Weights of a small transformer language model: RMSNorm before each block.
MLP neurons of a small language model. Each row is named by its layer, matrix (gate and up: input weights) and neuron, and shows model dimensions 208-303. Each number is 128 + 32 x the weight over its row's rms, rounded and kept within 0 to 255. A neuron's up and down rows have the sign that makes its largest values positive.
After each neuron's rows, "fires in" lists the words (lower case) most often at its 100 highest values on Wikipedia text that the model never trained on.

L6.gate217 [105  83 144 131 211  80 152 110 172 190 115 127 143 114 151  95  76 157 128 100 124  28 122 177 129 140 177 130 110 156  80  84 125  87  71  70  85 146  97 184 141 169 163 159 134 127  95 228 177 149 136  82 171 142 154 136 108 194 125 119 164 136 154 109 116 125 167 105 137 150 117  95 113  93 171  98 124 138 123 131 108 164 150 140 107 138 151 106 147 157  88 133 141  93  94 175]
L6.up217 [103 101 159 119 148 147 129 123 135 113 136  59  98 179  84  92 147 131  89  83 134  70 161 166 110 162 101 126 139 132  91 137 182 102  58 121 107  90 128 176 109 177 184 129 171 123 113 193 122 150 102 105 128 144 116 100 131 165 159 100 121 180 126 142 114 123 216 152  72 141 132 186 166 100 123 106 121 141  85 150 155  84 179 120  78 104 191 175 108 185 125 119 218 142 116 115]
fires in: "and"

L2.gate520 [ 89  96 153 109 144  68 210 134  99 128 111  95 133 121 177 163 112 141 144 172 111 178 144 134 179 155 147  93 124 110 176  39 136  91 209 111  69 116 165 146  77 137 112 151 161 153 130 132 117 109  90 114 126 114 156 161 199 107 132 133 129 112  78 147  95  94 169 154 118 141 104 135 122 159  83 122  86 118 129  98 101 138 143  49  99 113 171 121 181 131  95 160 126 110 145 159]
L2.up520 [ 72 136 135  89 115  83 131 112 178 201 123 100 147  91 108 178 132 170  74  52  40 124 149 141 161 192 147 105 142 183 125  88 153  95 166 165  80 116 148 178 115 160 146 230 153 161 146 127 147  95  95 162 131 144 142 112 151  84 125  75 157 133  83 129 108 112 149 125 112  95 112  98 180 106 101  91  78 149 125 120  71 119 129  96 100  62 135 120 171 148  77 143 153  91 105 176]
fires in: "of", "from"

L5.gate375 [ 97 139 156 139 155 116 113 208  68 159 159  58 143 117 120  81 175 122 142 100  96 118  62  82 146  84 146 145 103 136 106 128 216 162  81 203 109 125 105 169 146 142 114 159 115  97 147 158  94 112  68  76 144 123 103 120 113 135 163 112 110 118 105 134 128 137  88 111  60 127 132 139 107 119  80 120 111 125 109 149 142 106 187 119 116 136 108  97 117 190 115 108  67 112 112 107]
L5.up375 [ 60 135 110 153 122  78  98 152 126 125 108 183 103 147 167 223  94  87  54 106 122 112  79 156 151 117  93  80 136  66 188 119 168 116 105  96 109 116 146 212 123 121 118 157 133 138 190  85 131 130 105 123  95 109  66 117 125 128 136 134 112 146 138 149 126 124 115 151 102  69  94 107 109  85 181  76 135 158 136 148 171 142 177 150 132 114 127 102 105 127 113 108 166 142 188 145]
fires in: "had", "took", "in", "was", "began", "has"

L2.gate408 [189  91 174 178 224 103 163 163 126 124 143 112 111  83  98 128 134 123 141 164 131  66 118 137  64 181 138 152 152 139 139 138 111  92 138 134  82 131   2 132 142 154 140 147 103  87 120 133 171 140 138 149 117 140 142 137 186 128  89  76 156  99 105 125 128 181 170 186 135 137 135 145 157 120  96 166 105 111 158 137  92 125 149 125 123  82 174 123 126 111 190 115 157 119  87 141]
L2.up408 [161  65 145 154 176  94 182 187 110 183 137 113 117  94  24 103 132 102  79 132 131  92 108 114  84 117 181 147 138  92 125 114 118 117 119 137  79 131  60 134 184 149 171  88  87 101 114  92 191 148 155 168  88 127 119 187 180 152  83 114 165 100  61  95 138 179 160 115 129 136 171 156 132 119 117 147 102 103 128 127  73 141 138 119 153  83 161  38 133 152 185 116 177 134 138 111]
fires in: "not", "to", "could", "must", "should", "can"

L6.gate429 [ 97  97 126 100  96 112 171 152 119 121 142 127 162 155 116 132 144 150 143 131 135 165 131 120 160  98 177  70 122 180 122  69  87 154  98 105 107 101 131 127 160 213 214 101 132  71 140 125 153 104 124 128 111 164 175 138  67 118  79  97 196 164 125  98 163  72 131 101 141 136 128 148 126 140 139  86 156 145  95  85  76  82  75  94 103  99 171  72 146  86  70 150 100 106 132 127]
L6.up429 [163  88  91  90 109 104  70 178 133 109 150 115 131 167 156 100 116 134 124 115 173  90 142 100 157  95  97 127 156 118 118 154 161 159 105  91 120 148 120  89 123 122 215 151 159 118  94 119  77 179 146 101 136 190  92 119 149 115 168 133 119 113  92 153 130 121 163 141 188 125 151 148 104  93 146 170 211 128  98 123 153 105 133 128 111 122 100 156 152  91 105 122  74 133 137 168]
fires in: "which", "who", "he", "bofedales", "browser"

L6.gate26 [182 114 215 157 183  76 132 112 127 120 110  96 130  78 107 133 152 143 129 140 127 129 145 132  94 132  96  93 119 123 126  99 102  92 134 139 153 122 147 158 161 119 139  92 134 110  61  88 161 137 177 169  95 123 159 177 141 124 116  85 182 117 118 187 142 192 169 159 105 180 102 186 121 128 133 119 129  99  86 139 102 122 167 108 146 103 153 130 147 122 127  75 168  97 116 156]
L6.up26 [137  94 141 175 116 156 149 112 170  68  62 128 103  87 105 143 166 125 129 197 106 175 112 165 147 122 151 151 182 130 148 120 182 126 125 161 103 148 126 127 149 173 134  82 115  84  89 130 196 129 108 149  82 148  73 161 166 158 125  81  83 191 137 122 135 148 130 112 172 104 157 186  86 147 139  54 122  90 111 111 142 132 142 121 183  84  88 135 149 114 178 145 125 151 128 173]
fires in: "to"

L6.gate501 [ 97 144  85  97 148 168 128  95 115  82 152 113 122 107 108 106 136 116 118  98 196 116 109  59 162  85 121  75 154 119  70 130 103  92  69 199 128 167  64 157  99 170  66  95 154 129 160 143 167 178  98 129  90 132 127 184 124 196 155  96 127 119 166 116 154 102 123 104 117 150 163 147 175 131 155 114  92 175 156 154 146  90 189  87 118 109  71  99 109 137 164 109 135 131 115  94]
L6.up501 [ 99 120 158 151 143 123  55 150 156  94 105 163 156 150 155  69  97 143 114 145 137 145 132 168  79 132  87  84 117  85 129 160  81  43 150 109 180 132 127 119  57 191 209 124 125 152 102 119 107 119 143 116 123 169 167 128 130 156  53 149 111 110 114 130 123 103 181 130 146  77 114 168 154 153 168 166 118 124 121 196 120 124 142 119 153  76  70 117 157 178  56 161 131 133 168 120]
fires in: "in", "was", "ran", "appeared"

L7.gate145 [ 94  44 107 147 133  71 120 168 117 123 216  95 141 100  70 120 150 129 121 127 122  88  95 124 116 141  57 144  96 135 105 118 189 106 141  91  95 153  85 185  68 174 170 184 133 153 150 144  98  97  71  27 133 101 166  81 119 101 209 130 109 110 143 103 156 140 114 111 114 142 175 126 124 115 102 147 101 131 173 114  98 136 122  90 153 139 147 100  95 124 115 153  48 126  77 151]
L7.up145 [138  96 122  73 174 123 126 147 102 133 196 112 158 137 130 111 112  99 159 126 125 106 135 136  81 193  82 122 120 134  77 132 161 112  90  99 145 122  43 142 128 158 146 173  87 140  85 177 139 118 130  82  52 164 194 123 137 150 170 134 103 163 170  85 164 122 161 109 149 112 161 121 174 101 107 161 100  99 117 119  91 121 109 129 103  60 207  75 137 117 124 149 136  73 102 150]
fires in: "by", "of", "with", "two"

L6.gate268 [156 148 118 132 114 122 100  94 102 118 142  93 100 184 105 149  85 149 172 160 135 117  87 117 139 144 119 140 163 124 123  97 121 114  99  78 145 224  68  97 128 131  89 140  93 113 104 124 105 123 128 131 160 150 112 122 107 106  38 116 175 213 176 179  34 122  98 170 116  81 136 164 167 101 140 170  54 127 156 126 100 157 171  78 114 117  90 123 174 154 130 155 137 116  83 124]
L6.up268 [ 95 158 132 132 107 108 106 106 153  79 159 109 121 160 100 142 165 146 133 141 131 142  64 162  88 186 131  88 172 144 122  65 147 148 106 120 109 154 125  65 145 124 170 143 167 118 114  94 151 126 177 121 117 140  68  75 135  82 103  75 122 141  84 158 113 108 132 145 107 101 142 150 148  86 148 175  83 119 128 117 111 115 148 117 157 171 112 139 161 163 138 140 156  74 131 111]
fires in: "had", "charles", "in", "he", "she", "they"

L5.gate443 [115  95 186 221 119 122 110 136 115 127 108 131 106  85 100 152 145 135 153 134 124 102 113  96  96 134 146 121 185 153 112 151 158 163  89  92  88 206  67 148 121 122 148 144 117  97  75 133 122 147 146 105 118 135 107 113  71 107 118 139 136 105 109  90 112 186 117 146 126 107  95 166 143 134 134  81  64  85 154 182  99 171 128  62 164 102 191 105 138 137 163 158 163  76 157 101]
L5.up443 [112 143 182 221 187 160 130 102 101 197 185 119 125  96  89  87  97 131  85 162 124 125 153 125 112 206 120 125 154 135  97 207 170 138 147 100  97 141  85 120 143 120 140 113 141  92 117 153 111 105 121 153  89 127 119 159  79 131  73 160 141 115 169 138 106 186 174 112 157  79 145 118  71 152 101 138  69 121  83 183 130 108 176  89 162  92 153  46 103 163 152 190 122  93 127  97]
fires in: "to", "at", "reached"

L6.gate359 [ 68 134  82  90 158 116 146 131 180 104 168 113 101 122  88 155 122 180 167  95 122 141 116 121  90 106  90  82 136 123 112 135 169 125 213  94 142  87  60 169  96 175 165 156 152 129  99  87 115  83  96 151 106 129 150  79 142 143 178  63 116 195 174 122 156 118 114 104  97 126  93  92 104  58 144  68  86 149 133 113 148 100  77 140 147 152 123 140 138 132 148 135  96 186 160 142]
L6.up359 [150 142  94 147 126 130 126 113 106 119 114 104 173 109 113 131  95 154 137 109 236 155 113 199  80 142 152 143 133 138  94 118 133  80  88 100 188  94 101 140 150 113 130 143 174 149 165 113 141 107  41 128 102  74 116 121 160 103 121  82 145 112 150 111 139 126  82 142 167 177 135 158 182  89 146 106 125 141 187 141 117 174  93 124 145 165  94 172 136 170 121 133 163 150 110 119]
fires in: "the", "named", "that"

L6.gate59 [113 171 121 140 121  93 118 171 153 142 110 112  88 167  76  97 174 198 148 160 120 118 126  82 150 138 142 100 136 148 158 127 139 178 133  94  95 122 111 129  73 165 133 125  93  44  87 122 144  82  96 116 111  60 145  84 113 158 125 177 128  87 185 176 149 124 140 142 136 141 114 152 156 174 149 109  92 124  78 131  62 102 105 128 103 112 142 131 107 142 153 101 101 142 136 100]
L6.up59 [135 135 112  97 128 103  80 122 189 193  86 101  99  91 166  60 157 154  77 101  85 148  84 142 149  87 173 135  93 156 125 163 112 190 142 182  83  93 122 125 170 124 122 141 108 125 160  57 141 114 146 168  74 159 151 131 104 175 132 169 190  72 158 178 144 107 120  67  76 161  96 142 120  81  95 112 168 129 126 167  66 114 119 159  95  71 128 100 146 129 145  74 139 138 141 173]
fires in: "as", "by", "a", "the", "indet"

L7.gate466 [ 94 179 196 172 177 191  90  91 162 116 103 158 145 146  82  97 142 154 172 187 149  97 141 116 102 121 152  81 142 166 127 183  94 109 149 166 103 160 110 154 133 146 220 160 119  98 126 145 164 133 124 109  65 136 117 162  54 131 130 113 106  82 120  81 134 108 188 117 126 141 110 154 154 136 116 105 109 142 148 172 152 177 104 134 150 106 117 159  86 102 105  58 159 119 186  86]
L7.up466 [134 162 132 127 166 147 120 127 226  82 162 119 127  96 103 108 114 153 206 127 180  99  99 141 128 139 147 109 192 198  94 151 111 151 107  97 129 179  87 101 130 104 188 117  72  85 127 171 145 145 141 154 145  62 127 156  75 187 118 182 115  95  75 121 127 103  96 145  95 124 115 140 139 190 124 136 139 154 152 121 138 115 159 157 141 136  98 121 119  90 171  92 124 134 180 109]
fires in: "a", "one"

L7.gate10 [ 85 149 151  68  94 157 126 100 128 120 124 139 133  67 170 133 105 144 142 154 137 152 125 183 122  72  82 121 154 135 147  92  83  54 151 100 150 160 186 146 158 104 185 111 145 146  82 128  83 138 130 150 167 137 105 139 143 136 103 150 125 101  69  92  79 172 151 145 152 101  91 166 161 123 150 138 124 126 104 133 157 130 111 153 128 175 119 163 103 148 166 156 146 188 180 103]
L7.up10 [169 135 101 150  91  53 122 103 109 122 131 147 138 130 117 151 103 114 102 148 157 121 141 159 114 130 105 111  82 160 132 113 147 174 166  76  96 140 134 151 132 170 108  27 118 139 117 144 134 140 146 208  95 175 119 170 137 145 140 185 133  98 183 143 120 169 116 141 160  93 165  46  91  76  75 126 120 146  82 149 143 136  94 147 173 122 157 128 164 114  84 109 185 137 145 126]
fires in: "was", "is", "the", "then", "and"

L7.gate23 [156 185 127  80 122  67 130 103 129 106 177 162 139 123 126 126  52 151 131  86 102 141 155  85 129 170 128 134 169 129 134 135 180  72 144 139  42 201 121 160  85 157 146  90 107  71 118 105 108 104  71 143 175 114 102 158 138 109 122  96  69 132 143 136 127 153 153  74 168  83 126 125 150 126 132 129  88 115 143  79 109 126  99 162 150 125 108 155 158 155 162 164 135 173 131 136]
L7.up23 [197 152 137 135 132 131 115 181 133 124 119 155 143 126  54 123 139  87  61 114 136 198 189 134  99 166 181 112 128 176 150  91 123  85 114 150 102 148  79 110 144 163 156 138  79 123 167 153 110  75 150 191 190 168 107 122 149 122 128 110 129  91 141 166 158 158  94 157 151 158  98 144 154 154 161 121 142 131 104  99 123 128 129 155  87  97 117 125 188 140 113  98 116  75 115 112]
fires in: "that", "study"

L2.gate427 [171  83 186 108 103 126 135 121 180 160 170 150 103 160 126  91 167 186 138 108 106 155 127 105 122 126 132 150 121 149  85 131 115  90 143 175 105 144 178 133 165 143 158 148 102 165 123  57 151 143 138 104 153  94 136 198  87 131 144 166 198 158 123 174 139 156 151 120 157 153 132 140 142 110 116  64 128 143 109 104 137  97  93 153 122 108 104  58 154 109  93  93 126 132 162 164]
L2.up427 [122 150 138  97 103 134  99 162 108 144 137 151 169 165 152  88 103 130 191  81 117 150 135 175 155 135 142 130 122 143 168 125 159  87 112 110 138 149 156 100 153 119 107 113  95 121 103 118  98 123 105 139  78 112 163  70  99 117 180 132 141  65 148  48 121 159  99 160  79 105 191 105 118 125 167 198 110 147  92 151 126 232  88 146 114  95  69 162 170  56  63 124 141 151 114 192]
fires in: "and", "the"

L7.gate556 [ 99 104 187 113 116 105 130 119 190 161 112 125  80 117 153 121 154 144  75 127 105 104 122 137 102 160 170 132 143 122 140 129 154 130 176  80 128 116 135 138 140 130 140 101  91 162 142 170 101 178 165 128  65 118 118 140  92  96 122 116 144 159  88 154 123 138 186 126 145  77  92 182 164 129 152 131 189  58  62  49 125 116 117 143  94  91 117 160 107 123 164 174 187 145 110 148]
L7.up556 [117 172 109 135 152 177 141 133 167 125 106 165  98 103 124  99 161  57 166 138 144 133  41 201 188 127 118  81 134 131  88 144 123  68 152  97  57 154 138 165 124 159 118 105  88  96 102 120 115 119 155 132  98 143 100 127 135  65 110 101 115 131  73 151 128 133 179 104 135 103 155 126 197 198 105 155 154 141  43  89 125 119 184 132 167 105  65 117  75 117 159 108 168 102 158  90]
fires in: "of", "british", "people", "states"

L6.gate261 [116 137 171 213 155  93  86 150 149 151  99 185 134 159 143 121 138 156 156 135  94 141  97 143 113 151 166 152  85 124 115 163 176 117  63 106  80 132 119 176 142 153 150 134 117  99  88 128 112 104 129 123 122 183 146 146 156  78  86 152 162 135 169 109 129 116 135 104 172 172 119  89 152 127 117  71  85 178 111 115 138 166 106 118 132 130 147 106 182  85 151 114 166 117  81 156]
L6.up261 [103 135 162  83 156 116 155 155 133 120 158 158 120 166 171  57  81 135 151 127 134 143 160 107 120 105 149 158 134 147  97 147 155 100 139 112  85 159  88 103 122 112 108 131  95 154 108  85  75 164 181  87 144 127 118  88  95 121 181 124 155 110 143  90 129 131 137  92  56 101 133 138 128 160 135 151 136 135  94 105 141  57 100 151 158 158 122  85 135 149 170  98 131 114 137  63]
fires in: "the", "at", "and"

L5.gate400 [123 218 162 151 190 144 132 117 132 136 134 126 102 177 126 167 116 128 105 106  83 157 130 138 202 154 146 164  70  67 167 112 113  90  92 138 105 108 119 171 150 124 138 131  61  63 161 125 161 157 122 133  90  21  97 167 165 182 158 124 123 141 117 171  82 171 118 140 107  87 117 104 105 162 134 137 144 118 122 154 148 146 121 139  98 121  82 127 122 123 129 144  84 138  84 143]
L5.up400 [149 155  91 156 147 136  77 133 138 131 148 145  86 106 179  92 129 118 101 140 102 100 129 109  93 112  95 113  78 109 149 131 125 108  88 124  91 141 147  89 134 183 134 118 147 101 124 158 157  73  95  53 124 134 153 162  68 186 136 164 140  91 189 157 121 148 132 129 163 117 128 106 139 190 172 165 142  64 138 113  97 158 132 137  35  61 133 119  94  84 167  79  94  98  85 129]
fires in: "the", "a", "between", "into"

L5.gate54 [133 124 126  81  98 163 122 178 123  81 139 113 129  95 123 142 174 145 101 159 177  99 125 147  97  62 148 112 128 187 155  92 184 145 109 147 128 116  95 147 128 121  92 123  65 160  79 165  15 125 188 102 119 138  67 137 122  99 107 166 103 138  50 113 141  91 122 136 188 164 123 135  69 151 134 112 109  58 129 153  89 121  85 109 118  80  74 101  37 132 118 172 107 128  75 110]
L5.up54 [131 152 134 133 143 123 154 120 127 124  89 174 154  69 115 100 119 145 210 136 136 126 106 144 154 154 137 120  60  98 176 132 119  42 125  82 146 167 135 161 126 139  95 150 136  95 140 151 146 166 111 130 130 141 158 127 115 197 167 102 198 180 142  82 160  91 164  96 148 109 119 203 168 160  93 103 163 138 115 163 153 164 109 167 135 107 107 113  95  54 143 177 116 149 117 158]
fires in: "from", "for", "by", "of"

L6.gate299 [101  63 108  64  70 158  74 133  99 157 148  99 112 161 127  92 119 145  89  64 142 115 143 123 111 119 130 151 139 138 103 193 142 137 204 145 114 181  82 172 135  89  91 135 139 141 106 134 103 144 155 109 133 132 149 141 109 136 129 153 111 172 139 151 115 160 136  95 123 123 119 110 147 125  70 118 128 116  86 132 142 134 151 117 150 114 124 139 177 165 168  71 186 110 129  77]
L6.up299 [148  65  94 153 127 238 112 131 120  83 159 143  85 106 136 111 110 131 156 130 168 136 177 120 134  96 126 142 162 164 144 146 146 106 141  94 140 152  59 180 130 139 105 124  47 140 151 168 133 147 153  55  89  46 106 104  57 132 156 112 109 103 151 123 149 168 140 161  92 125 129 149  95 116 174 133 157 121 122 142 131 156 178 119 132 165 141 127 147 107 135 129 148 129 148 154]
fires in: "that", "be", "it", "was", "re", "t"

L6.gate224 [151 127 126 108 112 132 137 166 138 113 162 128 118 122 103 192 129 139 124 153 134 165 141 155 105 185  92  90 128 104 152 126 116  57  94 117 112 110 118 145  99 140 161 113 145 132 139 148  76  88 144 181  88 129 132 157 123 136 107 141 137 149 190 146 125 135  94 144 148 151 132 123 159 116 123  95 151 159  96 135 143 141 139  71 182 115  95 124 162 143 209 164  98 148 108 133]
L6.up224 [102 143 125 137 155 138 105 109 152 132 107  79 148 167  93  96 165 156 152 123 168 133 126 152 136 102 151 126 147 168 164 144 161  95 166  53  78 176 162 136  94  73  92 155 126 119 103 137 120 132 156 136  96 136 130 109 140 161 137 151 138  95 128 155 164 108 134  98 149 120 147 162 138 178  93 121 165 135 123 172 152 126 140 157 126 112 107 117  66 150 151 154 108 173 106 121]
fires in: "for", "a", "of"

L7.gate172 [158  99 176 127 112 139 121 153 135  95  97 107 128  80 119 161 164 102 149  96 122  53 157  75 167 157 164 146 118  88 171 108 147 154 172  93 121 188 116 144 145 117 123 140 102 139 155 135 108 178 162  89  85 111 117 189 198 109 112  80 138 155 118 117 132 162 184 114 100 130 191 123 102 137  87 120 155  77  69  92  88 113  99 104 123  86 169 128 124 133 142 191 167  99 166 181]
L7.up172 [106 132 139 156 139  62 126 156 143 132 153 143 149  94 123 188 136 110 102 105 119 102 123  98 102 142 156  92 136  20 112 100 155 115 113 152 132 154  74 117 182 150 128 144 129 110  93 144 160  80 115  93 143  80 113  66 120 171 149  49 174 175 156 170 170 134 160 163 125 173 146 194 114 147 128 144 128 104 116  98 142 145 128 156 137 114 105 112  95 146 158 134 113 194 167 157]
fires in: "to", "of"

L2.gate364 [186 202 128 147  58 158 141 163  93 129 182 101  94 116  85  74 118 172 101 135 149  92 112 174  80 102 107 150  87 195 166 109 127 121 147 102 109 130  90 163 136 114 145 150 191 162 121 116  91 119  63 104 157 152 151 107 135 179 121 156 160  91 156  79  83 118 152 136 125 102  81 175 146  61 147 122 111  75 187 125 168  94 114 146 197 176 143 147 172 127 176  35 127 156 129 123]
L2.up364 [ 81 181 171 145  95 135 114 164 132 133 134 128 116 156  90  97 146 138 100  84 179 101 140 139  57 144 110 175  81 153 135 127  95  68 157 102 125 134 153 174 138 144  91 185 157 110  93 122 130 122 122 149 198 164 147 131 118 191 136 168  94 104 169 106  91 156 112 144 127  99 148 119 139 104 148 150  27  50 167 131 164  78  87 161 179 168 127 154 171 103 148  91  99 127 110 130]
fires in: "the"

L6.gate539 [124  91 138 120 161  58 139 155  92  98  97 116 142 108  96 105 130 109  98 139 194 179 127 129 143 184 152 151 101 133 129 130 103 120 136 156  65 143 152 186 139 107 163 117 124 119 122 105 106  99 155 126 136 124 135 169 217 108  66 126 108 169 166 205 148 113 131 196 152 107  94 135  56 164 126 131  49 115 126 113  76 154  85 146 101 182  70 114 121 126 124 117  86 151 162 179]
L6.up539 [104 148 148 125 140 120 166 127 164  77  65 140 106 125 116  83 130 122 121 135 156 147 137 128 197 123 119 121  94 157 104 134 134  99 166 169 110 142 117  69  99 117 122 137 100 115 122 150 124 172 106 166  76 150 139  94 118 126 178 121 139  86 163 123  82 107 148 176  83  83 102 116 124 156 128 140 138 134 128 136 114 128 109 122 118  67 182 126  90 152 144 122  71 147 122  98]
fires in: "de", "la", "et", "del", "du"

L8.gate279 [137 142 122 101 101  96 138  97 142 125  89 102 169 167 116 128 152 125  89 143 107 104  98 170  89 128 149 153 186 167 144 136 131  94 173 115 118 134  89 106  94 148 116  92 136 123  63 111 122 163 130 119  57 159 112 155 138 121 107 118 152 138 166  91 132 182 160 160  82 179 175 144  86 122 127 154  89 116  97  42  57  83 122 107 138  59 137 111 130 168 183 107 160 127 102 149]
L8.up279 [ 59  77 116 146 131 145 103 137 113 135  58 183 110 186 127  99 225 193 141 143  81  55 141 144  88 102 117 109 186 119 119  88  95 137 138 144 110 142 129  76 138 140 100  92 176  96  84 119 150 120 163 119 131  69 117 133 140 154 123  95 194 111 132 161  80 120 149 165 124 162 189 139 118  67 128  30 137 106 152 145 119 117 108 125 173 125 132 168 192 159 135  55 104  72 167 156]
fires in: "he", "to", "not", "they", "t", "by"

L8.gate373 [160 129 194 171 112 161 124  91  85 116 128 139  93  86 113  75  87 121  74 113 111  95 100 154  87 129 104 105 149 151 175 214 114  63  53 128 127 139 127 149 134 177 109 165 119 126 151  55 177 126  32 169 153  69  88 119 141  90  96 147 150 119 100 127 118 147 131 198 134 102 111 136 200 144 169  84 125 115 114 148 139 110 118 119  92 154 152 156 101 117 126  97 178 161 110  84]
L8.up373 [ 70 125 116 180 112 117 129 132 176 147 144  92 108 117 112  73 131 141 103 172 144 117 138 105 128 148 174 187  85  67  90 126 148 145  93 124  75 124 134 120 129  91 116 133 144 125 199 143  98 117 194 175 142 152 122  60 152  93 152 105 109 141 135  94 157 139 109 168  76 121 144 161 170  79 138 117  33 120 158 140 126  78 121 105 153 132 169 175  65 125 136 182 110 178  47 129]
fires in: "the", "arctic"

L2.gate112 [140 167 145 127 142 100 116 168 171 120 138  89 116  78 175 134 190 180 110  68 114  75 190 142 123 121 140  75 149 164 153 120 107 127 137 146  66 118 187 139 129 143 148 127 171 129 131 161 154 132  91 174 190 139  91 138 108 112 133 115 134 118 145 115 139 174  83 112 161 117 148  40 136  30  87 142 135 186 134 127  83  39 145 128 139 181 127  91 150 139 189 136 129 166 144 127]
L2.up112 [149 168 106 159 185 118 124 165 102 115 154 154 154  69 173 127 147 149 144 151  94  86 147 179  69 118 149 124  97 154 154 116  87 115 140 137  93 113 137 112 142 119 160 118 153 152 126 112 181 139 132 140 180 150 129 117 132 133  99 122 157 111 153  82 150 168  91 166  91 128 188  83 128  78 100 119  96 106 137 126 113  49 158 120 137 159 151  87 155  84 176 125  96 155 160 115]
fires in: "been", "the", "is", "was", "be", "also"

L6.gate444 [125 177  87 139  98  98 142 134 119 141 119 157 133 123 162 131 156 190 119 141 178 101 207 106 165 129 144 119 164 134  91 111 131  83 129 111 131 146 145 130 174 208 121 129 141 135 117 178 139 120 119 141 107 142 150 158  72  98 145 116 123  73  77 142  90 132 137 147 130  75 109  42 130 131 103 156 175 147 122 156 137 100 117  91 142 191  74 185 142 100 124  99 114 113  83  78]
L6.up444 [ 55 144 141 182  99 161 150 111 156 139 191 101  80 144 112 112 179 104 144 134 124 130 122 144 159 144 109 118 114 119 108  81 109 120 154 156 140 161 166 145 107 149 171  98 114 110 120 120  77 130 102 145 130 145 102 135 139 205 113 162 163 136 125 125 143 123 152 138 122 120 176  95 153 151  90 120  83 127  69 103 140 146 104 166 146  93 168 173 106 114  96 147 172 117 160 206]
fires in: "was", "a", "appointed", "an", "the"

L2.gate267 [136 161 132 129  86 118 101  81 114  81 156 126 102 166 107  99  82 118  96 102 173 121 146  97  60  65 109 156 156 129 142 126 107 137  74 154 107 145  82 196 111 108 184  76 126 102 196 133 143 121  89 151  43 112  72 113 178 140 139 153  89 139 164 135 101  87 123 130 125  97 127 174 118  83 216 186  99 115 114 122 128  95  97 132 119 136  83 160  76 145 113  63 102 106  88 108]
L2.up267 [219 105 100 139 113 137 119 164 141  91 182 117 127 126 105 105  86  90 141 124 130 129 153 143 154 153  89 104 134 153 135 168 130 107 132 118 131 132 141 168 120  93 143 139  83  94  81 135  87 114 136 164 115 122 138  96 143  93 117 146 165 127 110 124 144 154 122 127  99 106 126 127 164  87 117 171 112 106 170  94 122 100 118 105 159 149 109 138 154  98 127 128  78 116 100 135]
fires in: "while", "the", "when", "if", "although"

L7.gate476 [ 91 128 198 117 150 202 183 111 116 155 112 102  90 143 149 204  96 148 162 146 133 123 138 122  78 119 187 104 160 117 145 165 146 149 146 121  70 111 154 106 106 143  69 135 121 139 153 143 187 124  81 128 137  90 144 134 172 133  96 114  77 210 192 137  93  97 144 156 143 150 170 156 152 124 122 116  89  66 101 114  80  92 119  86  69 129 137  45 156 142 150 132 151 126  42  83]
L7.up476 [115 101 164  83 109 154  92  95 175 122 138 179  64 127 208 142 121  85  81 139 124 184 162 103 146 142 162 124 171  98  88 106 166  52 138 117 152 150 162 160 146  78 131 133  88 162  80 130 131 202  98 147 173  90 163 155 120  58  71 159 143 186 144 137  85 107 132 113 104 114 111 100 127 137 102 109 163 173 101 144 206  86 111 137  83 122 121 100  70  93 146 152  98  97 144  97]
fires in: "the", "of", "auspices"

L5.gate150 [111 115  92 112 154 100  84 178 150 140 132 153 170 112 158 164 105 168 101 118 147 104 120  85 139 121 217 101 143  43 181  89  88 107 107 151  62 132  66 146 121 125 142 162 160 192 140  99 146 125 122 111 111 139  91 147  92 108  42 135 133 123 137 109 129 142 119  68 132  94 135 154 151 114 154 124 134 158  83 107  76 107 181  72  89 131  76 121 153 124 137 125 108 164 133 112]
L5.up150 [136 144 120 122 132 176 111 118  98  86 129 212 128  92 153 158  82 103 103 161 146 119 180 168 146 149 137 151 118 155 130  98  99  31 146 135 146 160  68 137 115 137 120 192  95 133 111 136 120  85 120 117 124  92 115 114 123 109 125 134  76 142  85  78 143 143 112 150 116 106 118 133 180 147  99 133 148 143 108 137 124 115  88 142 103  94 166 148 101 140 147 172 200 114 135 131]
fires in: "was", "be", "been", "being", "not", "re"